Weights of a small transformer language model.
Training: a variant of Muon for these matrices, 8708 steps.
MLP neurons of a small language model. Each row is named by its layer, matrix (up: input weights) and neuron, and shows model dimensions 64-159. Each number is 128 + 24 x the weight over its row's rms, rounded and kept within 0 to 255. Numbers have three digits each.
A block is one neuron, or neurons of one layer that tend to fire together. After each block is what it responds to, as a language model described it from the Wikipedia text at the highest values.

L5.up33:133128070103107107114131160114096128144109119104122113135101122099166165132141135111143129137140130053152100145130113114138124148128148122154116144136092090067158108111131096078124132142161152133145163154126127127122090117090127099130130159137123084163163125134159155105117144161116151116
L5.up209:170119102091103124167128147171154103153142148179130111104136113127139126125136118119099113165131106119112157130128176073128126123094128139166134150112120117150152123106111127168074135136141155146114104108107097141156120118097151170124125114122158140147174137123161187107126141130151117162
L5.up245:149137112129144133181127101164143137124097144145146126127124144107168137165184110142160097127152134092132146100124138108146092082137159124144104131140064127127110140131132042109083118122113138081142099122123152100138127099107106103117126130148163123115076113141117141128139119113160144109
L5.up298:110142098148103158154133124162163094083128173107124157140135127115128136107083139118139117100146081124137106133142146069087097114127173167102121074122101128151127123143094097192154122128146116161126125126132152111123134122130142108129125108126108125095130148126148159113135116170127160122
L5.up909:098108143167119154189116124157155117111129101134130110127126141129162120123147117124125058125108133110094110127080151111128120113143092153130150153147108118137099140153144087091106137117136133134162115114115143133114124107111113162114140151116118129152195130130115157060116147169126128192
L5.up1113:147117124115102168104074160155125158092125151121147098135123151155119121166128144130127153174149163122140150100152099106149091116127141148115108122120091152136130122122143120131122138123126136136148139137148170167164107137100089147100145138136149054121168063135089134103122107144111172148
L5.up1271:093102104159095145153141124136106139147177162147144121145108159126152110096127127181183130149058174169168127134115181127147139111110148125150134112099101149086115126147129115107103106110151087137122146138106118130114115081150108121091142139151102107142145139084145132117151124170126087152
L5.up1396:103116115144123127151119127096153146137143092166122077126156120172132129109109125126093100167142121127136112144145165133161100117120104126101165135107085118142136173133109095137091165133180153120090114165162142113119114144162116120110109145139126116097185194140119133169113137141146124167
Description: Clause-initial subject pronouns. Subject pronouns opening a new sentence or clause after a period, comma, "that" or "but", such as It, it, he, she, often followed by was or is.

L4.up313:125072171109120148134088087128140158133148119150148077157127102164144084118170110109125135124116130129112181096144141112106069165129121133102157122112147119149193144123135128173149135120117107111095176119149155113092084141148131158148125108142124135128139106122130115153141091097154154109
L4.up581:121105128104105159122160126131182089148121115105139091128109164167132119190111112097117148107137158128174124150117128113129100147093167126118179127084107119098130150117127119096125112138177115146096135127154109101131166146150141137120178137113139132149140117131118127127123088100119152103
L4.up861:150164125136120143126149085113158127156166137135085115106175099154125135096123086116146095131136128131108138085103153130117143137169162114140152106116095116173132119125132105089140113119146081144105130103136147132139109116111132129122113107120190138142102161086146144112112077095173145093
L4.up1022:152116129130123125120124127148173136160138099151119146128151170200163126142121122151139106145098171111134092123107124129163135128170099139149132142105126155111132122175112148176143091125107128167102099121163147124107165120154109148122084147162116160164125119129140127117121145169096130151
L4.up1203:123095131131087130101140147123194132126133126172079152115147118154108118161097130136110175117127151129141138129135185146107099126121126107153130100126093098120164146113161127178148130150163141142152114115139093123149171154145099103149100134137140168145161139090118123133159079112106150128
L4.up1337:086102149119131132122127127100160145170107093093135147119118155181123141114115152156127134120139154180166089151123131130135099150144174143144127150125126091123142145136136112121127147077126143119146128103127152141130108107143094065116161156165134122130119129110146133119167067155103113138
L4.up1431:121113143150135119112154100149158151133128153126094151129163114120150104132145156135109140120118120099194110137155127118114107130115139102082123112074125107157159193104095135112133105165132128155085127114149099156132177135089119095121143134128107091127131127140110100117160138105103125142
L4.up1491:120164101115141135164195148115160099126119142134126145129188109154152097110130178125139135158128090110162121156127063129148122101152141162144145110174123143108088126145077154115164133130124139154160074137124161144104157103148093135148152124166096134135109105125113133102118145138138144081
Description: Coordinating link after modifier. Tokens linking or extending a preceding adjective or noun, chiefly and/or between paired terms (political and geopolitical, personal or professional), plus suffixes -ly and hyphens.

L4.up103:099162138131105143107117104076124174173143108195139128177116073106139126104128120115152132173140069145140138133128127106156074086147088129089124133136115133111123130123153149114141119120138160158134157112128148106104129152146102155164153133141149120099130119111157110108116097083124126153
L4.up463:126150154105178135112083148097111179106123155168184072138140090103120118118105126124145118153147128116155123159159167145166112146148117140108132156134106111136123155100145107165137144137120113128097098156112150114135154107146176128125138128163095146129130118138136091141157138143087118117
L4.up474:118150147130165117096138090163134119100158144116128049147067142105160114075120123107106126129142094129162077137139122133146092131107123158134160104091125095123147111154104137121146147125107161114109138165128117138109129109117089130115117117148131123162121142114097121148144128117111139134
L4.up586:132115132095160137126125108076127181137096126116152062108136142158138159125159103131130149155151114137104165169147131119129114142108136132131163138144111150156132107124127133114141125122162106101129112090123147106138105129146131116083156114104145128168144108125149143124111108122154113103
L4.up714:106151145137160135125108140104126169113138160164160120184144111148145118125107116120141135180138128165146100159161148134118149106107133167135111154118136130165113138110142102099156104105160100117134113112122133093119106124105105145162116132152106069145115157146160123122143098110109163121
L4.up942:091112107110119159112149130115117161159104119114122097134133165133116130095153155096134123130108146158117154129151140136141125141151148065146161108123126140097146145092113132145079121133129124159112162163127112144097113119130099125165183159141153153180101116118133163106129157116140121107
L4.up1167:174152118147156126175154165107111092084128111153157153130123154166162151162093111119113143119115133105140068171136097143135165137145129139116158138089096130118203149158107097155154142125085169107120130152129125123148127088106114112093135149150117144161136135109137085120157110147149108110
L4.up1466:106107136128130127126168138166135098119140131129092144158139125108141165101104117127088098114176113138151157096159146092180114183088154131169139134134142096082128162094112163173170159121126133112160133154042144132135108101137112116123173156129153145116163183120136121134142121116150106125
Description: Partitive "of" after quantifiers. The word "of" after quantifiers like most, one, some, all, many, as in "most of the", "one of those", "some of its"; weakly mid-word fragments.

L4.up76:115112118145126113146136119136104140112106139095167121154115170188126140119110128108106176133138151064103126139141132116073110165137186119143161108074112122108111116144094104096089136123099136119148144129111124129105148163165131155171139148122115175106151147165082116102106155145137135166
L4.up112:116112120151091109121140139115105144105200157109131130154086122166104088117087180083084126123094101121124135140134183130175116122139131134124129110114129157120098104154141113120119170154162132091122149144107100090125151134092118124146154154103141120145156116136152125088104109154127135171
L4.up124:088085138123102124139109167136144171103133121153132135125110146134172124106182110143103148122127109139119105090125148100165126117137097121108157100138090167089127113109117107115127137148151132130163098107153111115155099116154114113160138127129115109138121138166137125095134119188129137130
L4.up444:125138130131081151125083109163103116126160122152137120122115174145129175149132130115126134165141094149118134101120181142124104122113125142145128091099113109131110130107111086077133151164131105126148142145152125144121137070155139132135126136129161167131144157168103124088114122147142142118
L4.up502:135113144124158131173116094169150090169113140137138119172151117136126126118121148158127153139159115165105117135147106140147132091152149161130151149141126129102082135149109175147090111113113141132107130100120110171120132130140054121115117135108127086114120162151186120148094100150138135189
L4.up587:108163074132110121150102133155167152092150122095135177119119130159099107107097120143134113156155111124113132131131151133130121160114090141111135131125093125089119130117191150081123117124140089116102125125126138077130121111157120145143168103158093141131134162108185134131135135111133159172
L4.up592:110096133139127131063098105146122146165103114124092185114128162107132141120099097128128163131138102129119113128137147111133127074155093148111130098137129142100107081157121107109152144129163145117124168117158164073127124148127099147135099155144132137158090106121098145131182130144142139159
L4.up737:086125148160122143156129188097114144094125129111112104146148145156116097128119151115133107144126144106159137112123151133162118144111114106119138109127113166101131140113080116120141140131149107146153139098120160143134117119134127114089133099126154092147132114146161124109096088166147122178
Description: Subject pronouns starting a clause. Subject pronouns beginning a new sentence or clause right before its verb, such as it, he, she, which, this, including split forms like I-t.

L5.up472:137147100141150121169136113100131073166131188137128124116154149139137127150102147126155130148112142121116109161143110176139105148162155157110113087126106113157134113092146141117120099115137086130105136157174158131120128124145135102095115148122129092106127122119105095124123063154124154153
L5.up514:117169104117145172146096086101139131130085115121118140169171151168109145190108132128080113110162135147159094111133127114139125143154148171136132139150108112117128127126173157120134111108121104173117108144156146131135140103117115150116105150107107129134147123107134098124135088169137081118
L5.up896:122117166163149172145116136143112155137091153120089104138135100141120086156136108127116118154093129110104122142161162132093094086136146144113157104138120135105140107147113165150134141106167125148121078133137179146097172149129119131139125114130093096140129135123112099150120111149145090151
L5.up939:137059126123127124146108100124147141108097148118149119142120108116127102139166113109162111133131134163133118126132161104093125120151138218160131093173122120149120144086144167100093122105107162092156179120117149113109116145112109139123131130119147132091115126088112136183125119121119089108
L5.up958:125075103139159126121147139092135166114121135146117087129099136112107078158100112102122160140113123130127145142121131110159092096098118120125159123114128069110101124159159089138132149129117070118117102152149129117163142152091157133154092175122082091097148121159094145087123123115122136162
L5.up1137:127180177124064129136141145127143158115114148132120110170153166163144102158135162116114130159156113132137133112133129120145090144171136156073139111151119064131141131120151137136115111118085083136116128141125096125114097133112104176185125065151067097127127131123129130124142120138125191141
L5.up1278:128134099142126139149153113120151128125144106164094115117118111126125122147104101128149122181174123112166101123170130115124085158139124121160146113121086123103080132128174130160129108171116099142162142119091130088149127137094155150186132083156133139099158139101134127104138115165101118120
L5.up1397:131128103074112156140100121116140116114109129123145134133128110125120126097081127102122152130106124080152153117127134130113150170149125151099166113159155115146101135119114126131101156124134117127134149123128170149143168124137167151089162157117114166082109134108144153150167132132126134141
Description: Mid-word name fragments. Short word-piece fragments inside proper names and rare words split into several tokens, such as Tava-re-s, Mad-on-na, Arro-y-o, Ceme-ter-y.

L9.up156:133116129124107157130125131117129094124127176117122177144155134110125087114135084092119120123151143161152097169110165136111078097110140118140146118135077148116133104127111155074109151077135157170118158114147115134118108067090102153107106118114162120088106147146104142154117116116102112130
Description: Sentence-opening subject pronouns. Pronouns She, It, her, it beginning a new clause after a period in biographies and descriptions, also the She of Sheet and shelter, and stray word pieces like ship.

L9.up32:106154111106092117117095136144129079153113118097139141154107139100142095066107134133151120129121129174163125118048107113137146150120145135165111099136143155134171168123123134120125153135121078178117121156172147172151113143128148126086149148116147142092123120128138099160147160111110132113
Description: Delimiters after numbers. Separators or unit words right after a number in tables, stats, and infoboxes, e.g. the "|" in "64.5 |", "30 /", "28'", "5 in", "7.5 out of"; sometimes mid-word pieces.

L9.up887:092170132101123100161139146124105168142089119125143149095055138148167110126173095145168138112175136123110156126155173151084132128118168143163152125139069102148156145145125105113110164125129107108115157139148122138120113097092121125112102103095177133118142138161110123145129131123091159145
Description: Connective words and endings. Mostly words like along and with that open a new phrase after a clause or comma ("confirmed the title, alongside"), plus verb endings such as -s, -ed, -ing.

L9.up1494:112121158129114131141092119041123112126150142116077122112139168110147142117124085136119140114125140085162133116130071143146139125131141111123132119155107150100133144124117113103161112191129103124110136175166152130142154129130101140167138124187133108135122112116146122101135149170144093091
Description: Mid-word split fragments. Odd word-piece fragments and bare spaces inside a word split strangely, mostly in bios, credits and infoboxes: s|ing|er, d|aughter, d|rums, Batt|ing.

L5.up458:114123123115079065152141122139121163130131132156109141109114144149154123134110095138106120154148145131100128141135159143155124120101139096137133127086108122117130187136155144141123164185125125134146110147102119097093156125110120098163102114113126104138182102140131157157076107154136143141
L5.up863:124127063106105135100149133136110131086116114119116143119118153126142136144070154127122148095114124102105179178161119156121112143123151123116100115108104141140136146104128119141175115098115137185128137122126152097114159136152143120160131132148139157136154156114125080144131073157083177152
L5.up893:121119127113084138116111079110112123091149122117101149105118141133148138144140130143108096131138130118125162164057116135165135113134130133105092137119167135136114165121127128153136107172082130150176136121101117136117130156159136152129159100122107147133153161118121105090136139139115139184
L5.up966:111112102119151102116150103139087130121133172106090168115081146161154153121123102092162130117109142146122125113129167127091120160132070126121113124150165112212140153109128115146159119154109123145113109083141125101143158146137141136168122143136110133121126166085157112133107136137134161132
L5.up987:115114149101153143081124112119124163084114131120130118115130140118140120145147101134110135126128169121126155152101161187121131168122100132118102099135116104116133131137114101153176134096141085139102165164113104112165125154108093149143101137140163175131150140115167144143120131140149176131
L5.up1048:106091127175155135136156161119123180101155127134110134197102087125160151131140131142118140124095104130100124141105142150156125175176092150140162137137109080132136149130149083142118106141106122140148089077112146126158097134152076142153090135068133135116125142105125125140085133105136156106
L5.up1084:125068102117133115104136143125165118137130094163113131116071104097155087113144119141133143182079070159118109123143132154143161133116127118128113131140132093161143107166100125149065125133132139132137107128146152120137145111139162114107146141149153127107128132166147115139142105134142184100
L5.up1360:128109152095133145101123118148119119182124106118102171144083103157124100191180148122126122110095137130160126160108141114148158112184124143122137153125129148131090072143108108150123152103168095099149118094122157142152132153145125097142116107132131175090170138124121137124135125119152113154
Description: Mid-word fragments, esp. "all". Word-piece fragments in the middle of longer words, most often "all" in challenge, Challenger, Gallery and Falls, also encyclo-p-edia, ple-as-ant.

L9.up661:157135150111133111126125072156100138085121115113115086142136118122160107115119133153108103144126107148120123118117109141122108056163122133099073071162114113167156179151130159155111147089139115133155134160116151148139149120140132116142086145097151123121153127115144117136116137121146153121
Description: Mid-word name completions. Fires on middle or final word-pieces that complete a partly typed proper name or word, often Spanish, Italian or French, e.g. Puer-to, Jac-que-line, Albuquer-que.

L5.up52:126105094114138124115130102126139153145181114118110120143167185135170094100111113145125120179129122090174115124099087131112113101127130143110111168114153158147163108135148155118163112183152139127120134159137147147174156124132159132095112128152079127105108158143095177123111149113085135093
L5.up377:097169138099090135081152116098152112130154142163122141144097127069126120133134124105143129136130150117189140143173154078109098099140123144145152088123150112125143107140131098107132117118122136138142157125142121125138132125114100077140128118150167114120138134108187150137124139087099142104
L5.up568:139109148064113145118095111070182126143124108074169132128135149117124149127113100107117101120092120174146085139109104150118104154137135122101144135136176131180168119175112177145166109125133105129111153122183162182080107138116122114093114130134104146127136154125135116152083134094124125092
L5.up599:110139101145140058094103140088158136138140133116124159163143108064128097152127101155163137118113116124156122170087112179153098137109146114128140114124149137162147132130123156134140093126128110150104099140129104100153087119112110158114117151117085136143105115105159107147145131117096129140
L5.up631:122118139110115149159142103126173128157116127131106129135093115077125094119121101151108059120166156123141125133114132133140166142143107148154155138143126141130150100183090099116156168115160119133112118141134138146114072107123104118091150142099143138122132114145117102100147110097093121155
L5.up922:145105134111119103173131140108126129159140124082112160131105125131143123142170150117131116160134161144142126148171127082096145101134111122106107156077130080129154124128142137145174118121125087163065133110139156149093088098083166161118100136128139153121082151165109139160110118100112144108
L5.up1173:148159112128103138112101149118109069139131143118118105127114082131110095159110082160138121126142152120166090109097102126135140164144117123105146143137143117109137128155172171167148158130115152128126097150158115153107097136103145164129158167095120099120104095089125137177091077135159122171
L5.up1311:107131139163138151116107134128156107071098154141140143149131087098100119190102124164107142132113112153128116131054146097146110166162135147082158114098151143132101137173117137124173153103134113147111102153102155149131137132165118137075168161134130140102150112083152111156101107079120106102
Description: Slash separators in data. Mostly " /" separating fields in infobox-style data, such as career apps / goals, density per sqmi, and coordinate pairs; weaker on unit tokens (ft, in, miles), "Location" labels, and sentence-initial "As".

L5.up240:156147115133172111134084108113110118165133118120114107124071177153118133151136144152117145101130110123162102136131166146141128082120135118104164124117128146114133131105150165127153098125115136127149154114137141069132115125087158137173132155137052180120089151158098093148146142135133104155
L5.up332:114113133175120132104125107130169110118121125131122108125086171161117170090141168164104140171099145132156107181124129124117141096093142125107064091142106168104105122101110096103120141156150099133141180148116187117111140103140135123152128110158126078123117130159142133144111115169121141118
L5.up383:114169159102144115152111128127133133141173150046159138130083149139141169102118130122123113084108134112147158135152136180161148089125098147154106115125090103144145186101181141166115117157120079102158130144155124128091124143139108145163138137167143082128116124143098122110129116152118102104
L5.up437:129117099137138144170121080132125139135110142145102117122107147133127130149136076133137151125113132142162158086117126128094164139131163144145133112126165124146142135104131165130144136152076113133106144124138124096146134134121138161119136092120084113113151154155105145131078139152115129122
L5.up545:166135125135113103121096088121136115082119153138132101173094122191108101166109094160105183141122139133108142127097128112125156105130137132097113080122116150146099131123107161139075183154126103126128127144118124110147112121136134123181112134157169137136133108068105145117129134148098105129
L5.up574:142128163140169123106120078071110127152132137101126071134120134117134112155165097108132132140104169112131168118157118171149168131127133132127126133130103143098133160121108127115117154117133129141125172130125114082131092108147146146178158138143109097115117125120140082147135133179108140105
L5.up803:155085104116101115149064096115115106137087110092117108153085126123128170122155097123106125088086138080129142133109142149114174111139147158164142155122111192154107143142110123130168115116139153128151116115122154108129158153132137169101135095117117099151154121106118121119106144135088137105
L5.up1268:141097133077143097127097118064136150110157134102126067137147098118103154126171116122131097145138151076134162187120113111088155167117154145130114121137116124105090125127099115071104156084121073143135144138153155099117133133125161121152113138109127143137102132124134101139109118181136131123
Description: Paragraph-break newlines. The second newline of a blank line between Wikipedia paragraphs, most strongly after a short biography description such as "Portuguese footballer" and before a new paragraph or == heading.

L4.up27:127120150104132128171141117156150108111148102127102131113064129116079129156150120148124156135159147139140124161107112128119126066140148101107134150131099162086086139127132125116091171115133139139155112103123077129090084139128163125144163149084088168099135129128118120122096136131168144137
L4.up216:141128130087135111154133109164091133116146097143109153153138146139117140123102122110149148138175121139120106163153133111132104102147135131133135123120113164118126158110128069157122164117173090144103151146128099111172109147118117134133121093145135133098138058141139144145082132116144140167
L4.up430:145184096108123132127120138115109157123097104144145147099109142136150102128136118088106114143165121138115124148142110147106133147118117124103152095115154122144083131102155101147152136144094113146126107124107139061106155172097171163132155134121131099118122124112082133118194127169110129118
L4.up484:116096076135088152106124120160158148111121095132137088176137117083136116139099170138120151116164150146160116151116125133127162109125097198108123122126103121151082142131146125129094082092137130132108098167163154093124136110110148138124089115124152127112141140136122116130087108153158108123
L4.up612:137109094130137106134136134148111091101113127134116112160132157122139163139094177128126124147129176122107135117162135162144133116078119137076127141146122103140112147130130135130111169151121127124110126142104141130136103117158112147159190146128084114134117122151133167119075163161084109123
L4.up798:076123149097159151140102152121130114130150118112124090164131109128161125188128149115165155126080147122153129127142135103138119090107113140107137164118126149123137127135166052117147097139135082135108115098145119097169133164110130146121166146123132123119104172118103134122114152082091111124
L4.up943:135121139111146152149122134147121133127133121129138109113105192119115157118127108096133153156146141101163166164135119128138108102086124148092126094148152137108140159187109133138157106127165147150128142112131088139057086128099128123119158160111072100125118176104127130163135135125080147131
L4.up1350:098148102113142167155110109143133134123126106145150116168149178119129129142100122104097138126145150131128095141145118138165124113110128108122136159092127114149087098141132111164127139119096099162161112123108117122062112147134156131137156114109107131142086125121103195166054152167124115144
Description: Mid-word subword fragments. Short word-piece fragments inside a longer word, mostly proper names and places, such as Singap-or-e, Ah-ma-d, K-an-sas, Illin-o-is.

L9.up358:119129101105137174176121132131113131154114150191137127121150135187115105143165119139156102130130112160147140116131132118130123140125105123110083116109128102125134143123115136120091145154098076132152102123103104153183143112161086167143117098072124139137157123129168080150150124091144157168
Description: Mid-word fragment predicting suffix. Word-piece fragments partway through a multi-token word, usually a capitalized name, before a suffix like -s or -er: F-all-s, Eng-ine-ers, L-ight-house.

L4.up189:142127118141147140154103156136147139156116142119111121123096143119056141123140179095154156147082081115166151107128109123158108137148126138152126154150151130087128097123154110143122074162143101137173130154155161121178130115125147160104143105109083131110119132146107137122134130130134138164
L4.up250:140111106119132110085142113140104110153098121139149096128123127131123101139125142129133096122120140107142085169126130155107161106116130146115090145121163138122089156109151118157088132121104081120094125154110140101166156165090146164164113114103132122103140171166167181110142179102133119111
L4.up877:133167144127095105122100082103100123122123123112103133177102154166116120143097106119147128110128104148104110155124155172128131098139110123123129143114134104136149185103145110138091109169138096148153112139160138143092158150110146149101127125116095095087113153134111156129141157146113123113
L4.up917:114134134101175135147129077176121122126096143154122140131111140106138129121136153107108105086164096145086121079134158129124114112148147146162125140087126148106167149133145130104128142173104089169161094129130145120095135122145184096123120194084104107133109138128101126106116148097100093102
L4.up1002:132153131103126126144138136125148146129127090071117136156102131164107127119100136137125127145081151148135127123100111136125146050161145100140153116126165184115092128099124114132080120156128125085104108136133186142089113123139087153176098129104051132116148123118166092132149119116142115161
L4.up1116:086143144086134179155127115143107144161153086122118123179119144114128137142094125046176155077113155128129150092161137158115096125077155125123155169110148150093146123104152150131130134116102123150143110154101128164142119107114135116113105110147096051090093115094168142122152149098111167132
L4.up1299:156143120165128151088095126084119155116121103123104108101175145101120160128154166161114139159142121106132127112140149143110150141145125120086143123145139124131101140084137165117126161119092125095113152132141121094105123154176153183080120085091138126106125105111138154117129147175148139109
L4.up1483:110129110092149111160133143139118115131105131107123109128086123108120152132149119137144143138135093116139093141178153133090155126091159116145116148098134103122117111111156100155111131101151078075106144141157163140179143110154139116132115128136107111129145141098177064163137132173087107171
Description: Paragraph-break newlines. The second newline of a blank line between Wikipedia sections or paragraphs, strongest right after a section heading, title line, or short biography descriptor like "Scottish footballer".

L4.up68:112110117127149136131132138124128127127158153136147138137121128101146118125103093115095141135107165118169111101078121074147069164133162142117084129091110161150110138106139115186138136112104083115128168098162149133122148103168128170110117122143152155128121143144165104130103122158112143160
L4.up414:070096133158091165087175135116104132154134140103124124164096136101164091104149117150128124115142139067168112089088135161148151124084122153157117143146112128129083132108124137127139105170136130125125106117157130146125106125138092131145092130100097118128118139129122099123128127123101119136
L4.up464:096103131108112070133135136118112144139156160128182126111125106113148125125124117129127152124146093160142100141098143143132122153127155133088104146113140117113085141135121108112148145130102115141134161131139125137177089079121124119090101095115122133128168173109138129108084112189102088127
L4.up845:088134145119152146166156122155108112133200128124143111128101165115159121095149124169127116112155149113148095163113139140110128113118169182142126144117144157089084117141125124140131136126147129159142112122105102117080130118084115154125186145118133120104139106076111143122154077126132152139
L4.up874:133158095161161163115149146135084109142140154140093154140090088109134115107102084134141147155124142125128103138130114155132121129071082145139131193142121153145120119125146178116131126170166096173089177123179119144136119153142147170094129141096091124125131136089102096165112132113140110114
L4.up1302:174116132126141111085125113117136142123125141097114113131144119149137111111121089104164089126163112106140161111163109145102148130109135136142099106085175089143163164146105145131149096139139093126096111163149119120111135092057120136082121133134110154119098155130179096138108075124122140183
L4.up1312:102105149133074123127109100148137139167124124101137119087118117094159124141072095098157112109112144161121125135119146137118172117161128121125127137086170118141153096136092143154142169123096128104119132106101154137114100109140109112110096136108135112157140150105125153149127125130103113137
L4.up1514:136127135146132177146135112093147160120146165166127098129125144099135163082109134146106118082146132125124164148100107134135142121150150149141098127127091150126115154156110131104138117108141112154144129124127140075162082117132076153129145125130120130172151113115128147136123130082118119140
Description: Range and pair separators. Separators between paired numbers or names: slashes in footballer career-stat tables, dashes in birth–death dates and year ranges, and to or & linking them.